MLP neurons of a small language model. Each row is named by its layer, matrix (gate and up: input weights; down: output weights) and neuron, and shows model dimensions 16-271. Each number is 128 + 32 x the weight over its row's rms, rounded and kept within 0 to 255. Numbers have three digits each. A neuron's up and down rows have the sign that makes its largest values positive.
After each neuron's rows, "fires after" lists the tokens most often just before its 100 highest values on Wikipedia text that the model never trained on.

L2.gate361:088179096096117096108121138104054155061135127125171192131200168134091095079096168169162153152132130111109127130121097110156108091113167128146133161138129115168179123088075079132081141152130170151098058110086049124151140169128160039177095159126118158105138125133126156139124128158178066108118127170127170167131076142103151125084122149151138115159095147148133081088126133062114121140147144135121066125169117169117131154124131141118103172209112159130125128102171159123088117101208110144118088189182096163130134090100158150136104121170137071085206075084125136078145118095128189118141121152037111079118150109138153101152104112146166167105160122126106086092096190123158176147161071136123150112119168101166120091120116146167096103105117105188143131098075134132112113118064153
L2.up361:125143151071162127135125165083076103135116149110084173124085112126080114180168115153115127193174114077154092092143121167127157119123101158117084134155083116107189181075109122119109153150115079111113148098145160171136179246149152097143104186116138095149117107167112165132141087139139135123101093073194161136075072171143142199162093166125129128169111175171094136132134077098114100119113099094149120175065141162127125164142154127138178100116116154082114165164087114142150128137139098126176099153173141116126123091137162139130120117195166151144120164098086106125122130151085115136097149167120082149090159181063139120141066132122092154116132145071118157048086188155182135124127143099127084137122119115151116152104124176197083172175170106168198139101110095139132086108127123
L2.down361:116132137087115108146085083198197152130102149120088089116088129112119155080121079165089100144105151125161065102180110136150214168108109169157189096098100107126099198189157092092134155131143165163117213098154126087127140142165092150080214129135139168150065149107180092045166174094100159140094163067115111098140112213136130149150134148105136120127152091082143162146174121080113147119115188155150167145122094076091130107141147130179132074079136099061150173132158088118108101099096092156188063107088145119142122153162074102151101072127158135136112111101139109130151187155102162157145123100172126115139118092130119182138146165091081128095085154117148155113129131127155115096063149058131191163117180073089141098111110168160104161111132140091114118064146131093119128093152108
fires after: " |", " "

L7.gate308:145120105044112166129092130161139154156161120096173145134163102117056142106114091150121114062136160128091142098116093135148147160147126110143098158167135143151130138155105031166097067124149122130124143152071064083081126110129120094162102091088198121156148117100135150117123086097171130198128107090169092172115136146149123065127058149129182129156152132151159090107169177084148114135131188112112099091166079140122092113070130147090166131087092083111100134128120136148121166072132142122072108158153163149135137159157123078117084106072149179164125115121113117133207132190126097125156108101116163110130117142120189118152142162087123216065180145170155114139130134121112115127153143120144103100114106092123141120150115087098147112150076054154106147154200176125125109158094139
L7.up308:152107146118125129142167150135134129170161088134108174119183143092074111113170144100146082110133084123118155112065145133087098100112151118159069139147149121099108113141163052112140092146135085150153215165079161138070170171130105164090130091100158104239141079090137124140146135200088072109142156121177197139111124121110100119155064145130160182122214129127112110177036178115158134129124196145090171137115191117118158063095121132135151133152109156107195105084150125110116135094110177149127101206129097133074142103131096178134145136106149118172121164170160074117122100193119103067116128152107165113141125135121180071094118143128088167054114120135132112130135090121103154089138093170095117139150131159135129140117102136102114138172064121139135155176139135102140140141132112
L7.down308:149098142113162120173109139109102096153134107142109161182090169137132123141100153137123122191123111162158161121152179156113119125127157133167152133109133128155205079120116133127128124115179155154085100104140132141153162145167153132167154150182106117091166173107148152179169174118159143064131094148066110105092087112153129165196117062100128152105100110112076107121121177179124148127111105156155119130163083104110168151110157076123105149125100147163086128139170155144139064183176104082167087136129115123121171104193140100116156213173127136124104115105134118125140175094093162099134130104155129161099133096123132144124157218139154107213088168096088052142146138144072101139094159099118097099127174115125104043160190142164215125122199123146151110112042109145132174108140051
fires after: ",", " through", " and", " w"

L5.gate302:104155128097117124107163068149133134107152141193068110079116087136091118096091100161169121183113114121145096078152129113147203117169116173116117159086102165091133149153136155174079122095117090196128137101126125119170112149145085137126065155090114187146104176142155166124152156159170130145111091139120158148063118141131163108155112177144115131150101129151074152094152118078136161116112139159080068092156076127094119154131103149144073128189095123190124094143127083083144086118128135088133131152123135155209148143133141108216150115146154106107156091108081131122120161173126141098173174113124122104084126140101159171113125096161163141106110137134144157102067164150195150120075146087109097123109116080193108172118076165099067160125097177135143136112075075141110147143096095
L5.up302:183156153075147118115128086124090128071067201106106147124117078112097131156140107127154115182153142103123118070117112131149079112176136114142148191169141102123161138182163142118178132153089070130167104084163177188108065171127097129125157095100129156127142149125163146156173129093145106172158127125108105141102102085181131120133125151146137124165077108106140103121081176104102090119106139140103140110126139089129121128171116137181091068107140137193105145059110144146152149118107137140127102182111144171142121136114125092192099084100120114090107134127080098139150134122146101158119122124119168172091124187074155182170118140128133096082178110179129189082062171124162135131079166142113111087125123120127130182134079121116076180100126103124151088120124102105174152163138151
L5.down302:139107094112150160135136086129101157115121141136141156146138112123113149137148121132137153150142069161138155138140058118121109158154084144166126120125145117146124123131205117115170153148182173135151131129139118080131129060129121124148167104150138146094148070077163121182114131163082144090114124148138150088086141136215118107103113026093161083093075089101212134121131111132112082145158144109150115076161169070154108116131108155126111150109146170084133099147130137143033159079076114132113130178102129050140117140149107075092158103119144175203084098169141140080131128124145110139155106106105144132152140111161100128170102119150116161158106109058124100158153145079094048092184142147130127174150173112084176067152160117152128093106099051134112171077128092138089132114144174
fires after: " ", " M", " |", "9"

L2.gate184:141105212129110127100121157120114108140133126133086132120127128157180093140097106059144121146158121149129154113143130111109150064103194120134146136148097123124109095126129085149132145145152138170118161146074161133111106139161114149124123120129154109206093089128182147140129110169194197115066097148175128071110093161112167144149121154081119118081143133187150136141102102149121144201121089128156120147135153139115173137069118154085145139170113153138142107124081103067137069141107123092108203136150125130172083097117110099181139166128049134121146185153150063148184179116081130149105126103079166141151041100153111126044147088092152094090189109156146130155133111117143142157101153111123095123131101114115144182160038096163110120103198210135144138109088178125077142189101147
L2.up184:165105137162185132141131100135107108145097160148114076153138137164161061109175139121150139119087163117110183171104133142177128080189142163149140129139144109119126154133105142090131151145146178157115125129149144144160139148097165104153166100172164156133130103151160107140204138142088181108065111140138158113071156128100121116089128122190148048150135141106135149098159109153071147183083132160051177144162128129141164128095109170147114094140139041218140119080137139172143060165203110106078120103100081185112142135200092147158145121166132183121175131147111117168116136159055137171112106092112163140083118107125091112166090120150140126130203106125120116083121103110155084111123112133083160128158060166069134145084128066153046146138127194124117192169103130148118205125150123
L2.down184:194119177123139100084120136155127099135167095127161135083083066113119163131088131150093148101102165126132105118160157101170163076169129185140178114032098140129138114111118087131096133087149136108149110080157096115143111128109156123082165145117207165164140123128145144099199135101107193118115066163121110131111161143121144165158093105137103084104169154105136067176114137109064159159102163072104131147144081140143125114167195073165175087104153102099178167186123108199087103107149118086154064114085135128146157119175095167153106145165125173150100155134115133153116185099129103146119128126177132152164125141108103143118141133110129130072114165108149105133113087147117066120127116102117102175144179084072173098065113152163023107091102137084163123049124152140176132158156145
fires after: "on", "il", "un", "u", "an", "n"

L2.gate566:102136177091120141080114143108133116141158181141092138162175091103136065104105096126090144119154132162146157115145134098129124148151141146166065094144094048088089148120124117092115106102158184159117136138073102117051091133130144088178108078080119138089111119097186141164170097113141117114085098105115181125223152129106149135068037154103136083084156176191172119158192147115100120111115138146148099092170096115161111154118145162124112143139119171108075107119135117120134112135145198120057068235167150168166130184119075085119134124099168141127130113130123132127099124135150127145082115122077152134118124068164135153152099127146103168067111112129156073148091102087154103141119149111147114133167118112144189171105121092146105099139133115112116153175057077131162118145166177
L2.up566:090086192164124166117124137106155146217153134124075118144191111110152076126119145100078092088148179163099112127147156096125135153156134139160065099139166057139060094072160126123099104114153150118189138139123123091099115113137206091152141142098115126123166106120113142106139125170114098100163095103128126114188126157140132128065091098125107114129141128184129189163132147135179114103098119138200110104132140142123131217101163130153123119122133169097083146113179150119105182081103187130097097200129205143159120103110136106087088146124157143076152172159118156138082107154082123142122118149080163137083135114132158165133079173114121176107151124176172110134086095091114118126110119132171112124175089100153172198115173119144141094136120170134153138132104067094110105168144176
L2.down566:105102094125159126178162138119141098147117108116152126099095145118128092096168162153140079118141191111111119095149128137187123166147059102152149140141109200175148101110151124119148146181094107104120139117150150108169164146128132152110158150154095125084157158107080088074089137156120095125126127108105119123122100126145070108130185025121127135143108134089101126151115106108148132129115069114123151160094111104126088165090114080166147102058151060183118147094151130083135108148174116107125160083115090112145151062164191137083121069165126106106142128188109097085149111103124168097090118123109162177082165161075139150126146236122180119178150117120132147076165141167116191125140097116136121136137091151139069167118122168089135117100088143198097084121133169060091106132111103
fires after: " and", " was", ",", " who", " were", " with"

L5.gate239:156114118066137094141102147150101087093093098135161119098058144096122144114162177171143085171122120140190121105149113171167105134146086152131171128149187145057109143090105157118158184140124087145131149076100140220140110136136070160131130159136089165096083089110143143118209113102152135180065129160144087100144116137111211114138125164153142094162066072125150068124119216142131103151129141145070179101139116088167139094152137111120147191140103115142137128125109071175121134153165142158126137137167125128164158148144104148138099079151183097164136060149133141064078126172168055087097172058137150145110092146129116168129106085118110156101092173150191119096086159143152109132163091092133093132129208116118170158131088141156084160104141134130090110123121131138142131148180133
L5.up239:139185113161083124170175093140106168152126192207134120147142099165157132163088111124159096154159112121207118128146116147195141126169159102089143110158115154154115126143133074162146132125163113062124162071131198138184151207195095149157151151170147140155144122080132086100147153151156110159144059165106108121148166095143137082127158137224051162146124075140090157115147153138137156179103154111121143137143179126118095138103130120137137117110107117183133101107157173119107139140138113195165120068137095168109168124152175123100090084124164165119096116127137113134162087161111124144135092073138181136137115125111135113116082115148112080153179189098097189028107139133169161200128184127096136056191143118155117102171123116157103169139174114097077120142107134061103100073099099
L5.down239:077132143125103184120141123089128132094130149128137174183152162141152116118125155143107121172173101165075057164093183104136158135149168100170077113141143151166128116122159110141178152105106111109131135137132036161168186092162144134166131069168181105065195153127136127136106177136108064065139112053132126109146139132111091106134138084074162103150117130144129144090167091141142141100080159103171128124109146085114139131095127127068121169092151126080143136131081119095160115121118117112076160165132145097097143099191195146184155087092060188127110130172125123106121122145068125174133099091148152102182139108137107112157092149111135143143109150141095183123156151109114088119134128091125053164113111062126073100147085100105164169049157104142087135047116151150084072125140080
fires after: "1", "2", ")\n", "0", " He"

L2.gate289:176153159109111138119136136104127103154170138114074121146045096110148137133174159170162104157144136114115127108103104101140127084151150155124120085093126057134130132161137091161087116070189117146143129113168141127169075151118134112104121163151062117172121134126117199107166147168132111111071120158100110150128128145137130110122148172132116111089195115085159145094072105125186115150133137156139130091213171161127146125200135142084160086103184177167161122100153093109156104096168085100150156095073077101062098132143154159142116114081121122133135088127103037106120162055140142149153149109141092121155123109112094081184126115089189093107135068073130143129141167147097115079093152089161102202107120172080136094114130057123106146097155194095138139193175119147141155153126146
L2.up289:097105190106148152128110110109169127177080212129095145093186132180151072154168090111121129141074122149114164120079107105146083117102126173133112137130129111186137114169104144126091141164088130162092158115155151118083107149177154114146151154076120123140110120080146170109148180155133164112109131173124152094141171097082135160138187127057117153080123085140140106089156121132108171201142144126141127081149158156144096179109112145070106138132160118161103133128165049101166096114128146169126090126150126125140155150161118125119086113143136049067069149155168100151116032119128095113141113116095188104128125132137132112113132139129126103104152092117108097108091123068135149112101172119184141108069090147090127101126103040085117111114104162126111118137119144141179120140060114
L2.down289:134100135131136079161138124088161146098151086153122114156089083107122182104057172144147111170154111084159089064140149121147163126190129147056162128096127047102143091104133077125151144084165125122137119114128178131184096151181111107107122124129109148143089093137111132122100156142172110098115076134068105148126153166109076159161120144143149115124125198068099085095103149122153112119076160206146104170170085136122107113201146113103167074151145106087168162115130119091192129068137145124171160122101185097107156093133112133144165140153138134174117083124134145104148142150109147062137149132178055205139157116143124104148177171092149152067114150096151165117133089128202067119175164136119100192116163086126086177133111179113099096124134139075156174160126110117057099103163109
fires after: "ic", "it", "ut", "u", "ac", "n"

L2.gate1121:099157083116107132121151156149143086108127100124145105107076079138156116088087101148071218143154135128150116113094133134148144149059122220178104208118132114074133122172083124087182120109098222172113187111138161154115137143134071165105124159116083128125158121083180109124146101167102130140113165144135156169147125102124110098106120100130078109157141091092115119159093114136099101175100146114146156133136121112105152101111097096086133167133136183137161097094126136163091144145155069200150144136155107136153122175099122146148077133113126167102124099105087091051113047231104113091085129119150126160141161143147096160109047109166084106083164070186121124144059123157134105130147054131161162140117112112062150101162111151088155114093038170186113115122092079135145170131122087
L2.up1121:138165103134093139148118117080041173136191074140126147155167124092096141160145143167099118141109144116139149201124141111121079121069155163142147131138160127077115180096112098149136130148111087146172145065103188138200151184164099115129127112157173136061145090140159068131162123171179186135186064192131176142121131160060141116118089121142128158129115133157193142129150074126104114136141098067073131159093110093160157119087104108088138161088110050114105101118127166115111133096196131111114126111150109129116107126113154115118110102129114148125173081159142113148155154074163123167116164089188132120152127080131079148175121101160154115124124140138135050124128098208130195152054068158113121139207134145111155132133103168137098150087122114136123095173152188153178099122152131
L2.down1121:126121152081142116169156111154086110168151088154157109186150138134116158133096141117124082148121146130105138192112123102104205115096134164149190098126120122169111099156145165137168092165057145157157137117107112044170176090197090117163075082153202185076196095152141104186175108098139099144070107100096136114097174120168105106113110120137155160141104143143120150141166154087107160127164154127145112092118082160082158194127139094104136144152126140207132074098141122176139136095135139104095107137159148159175123122132154131128127128066141080142116134112148072107075114149149172130081064130154143137208180130097096189118169177192149119110141133165184091169127060140109130138126114129128146124165155141137154128100091115125191136191141139179148124165126082145185040161120171
fires after: "1", "0", " "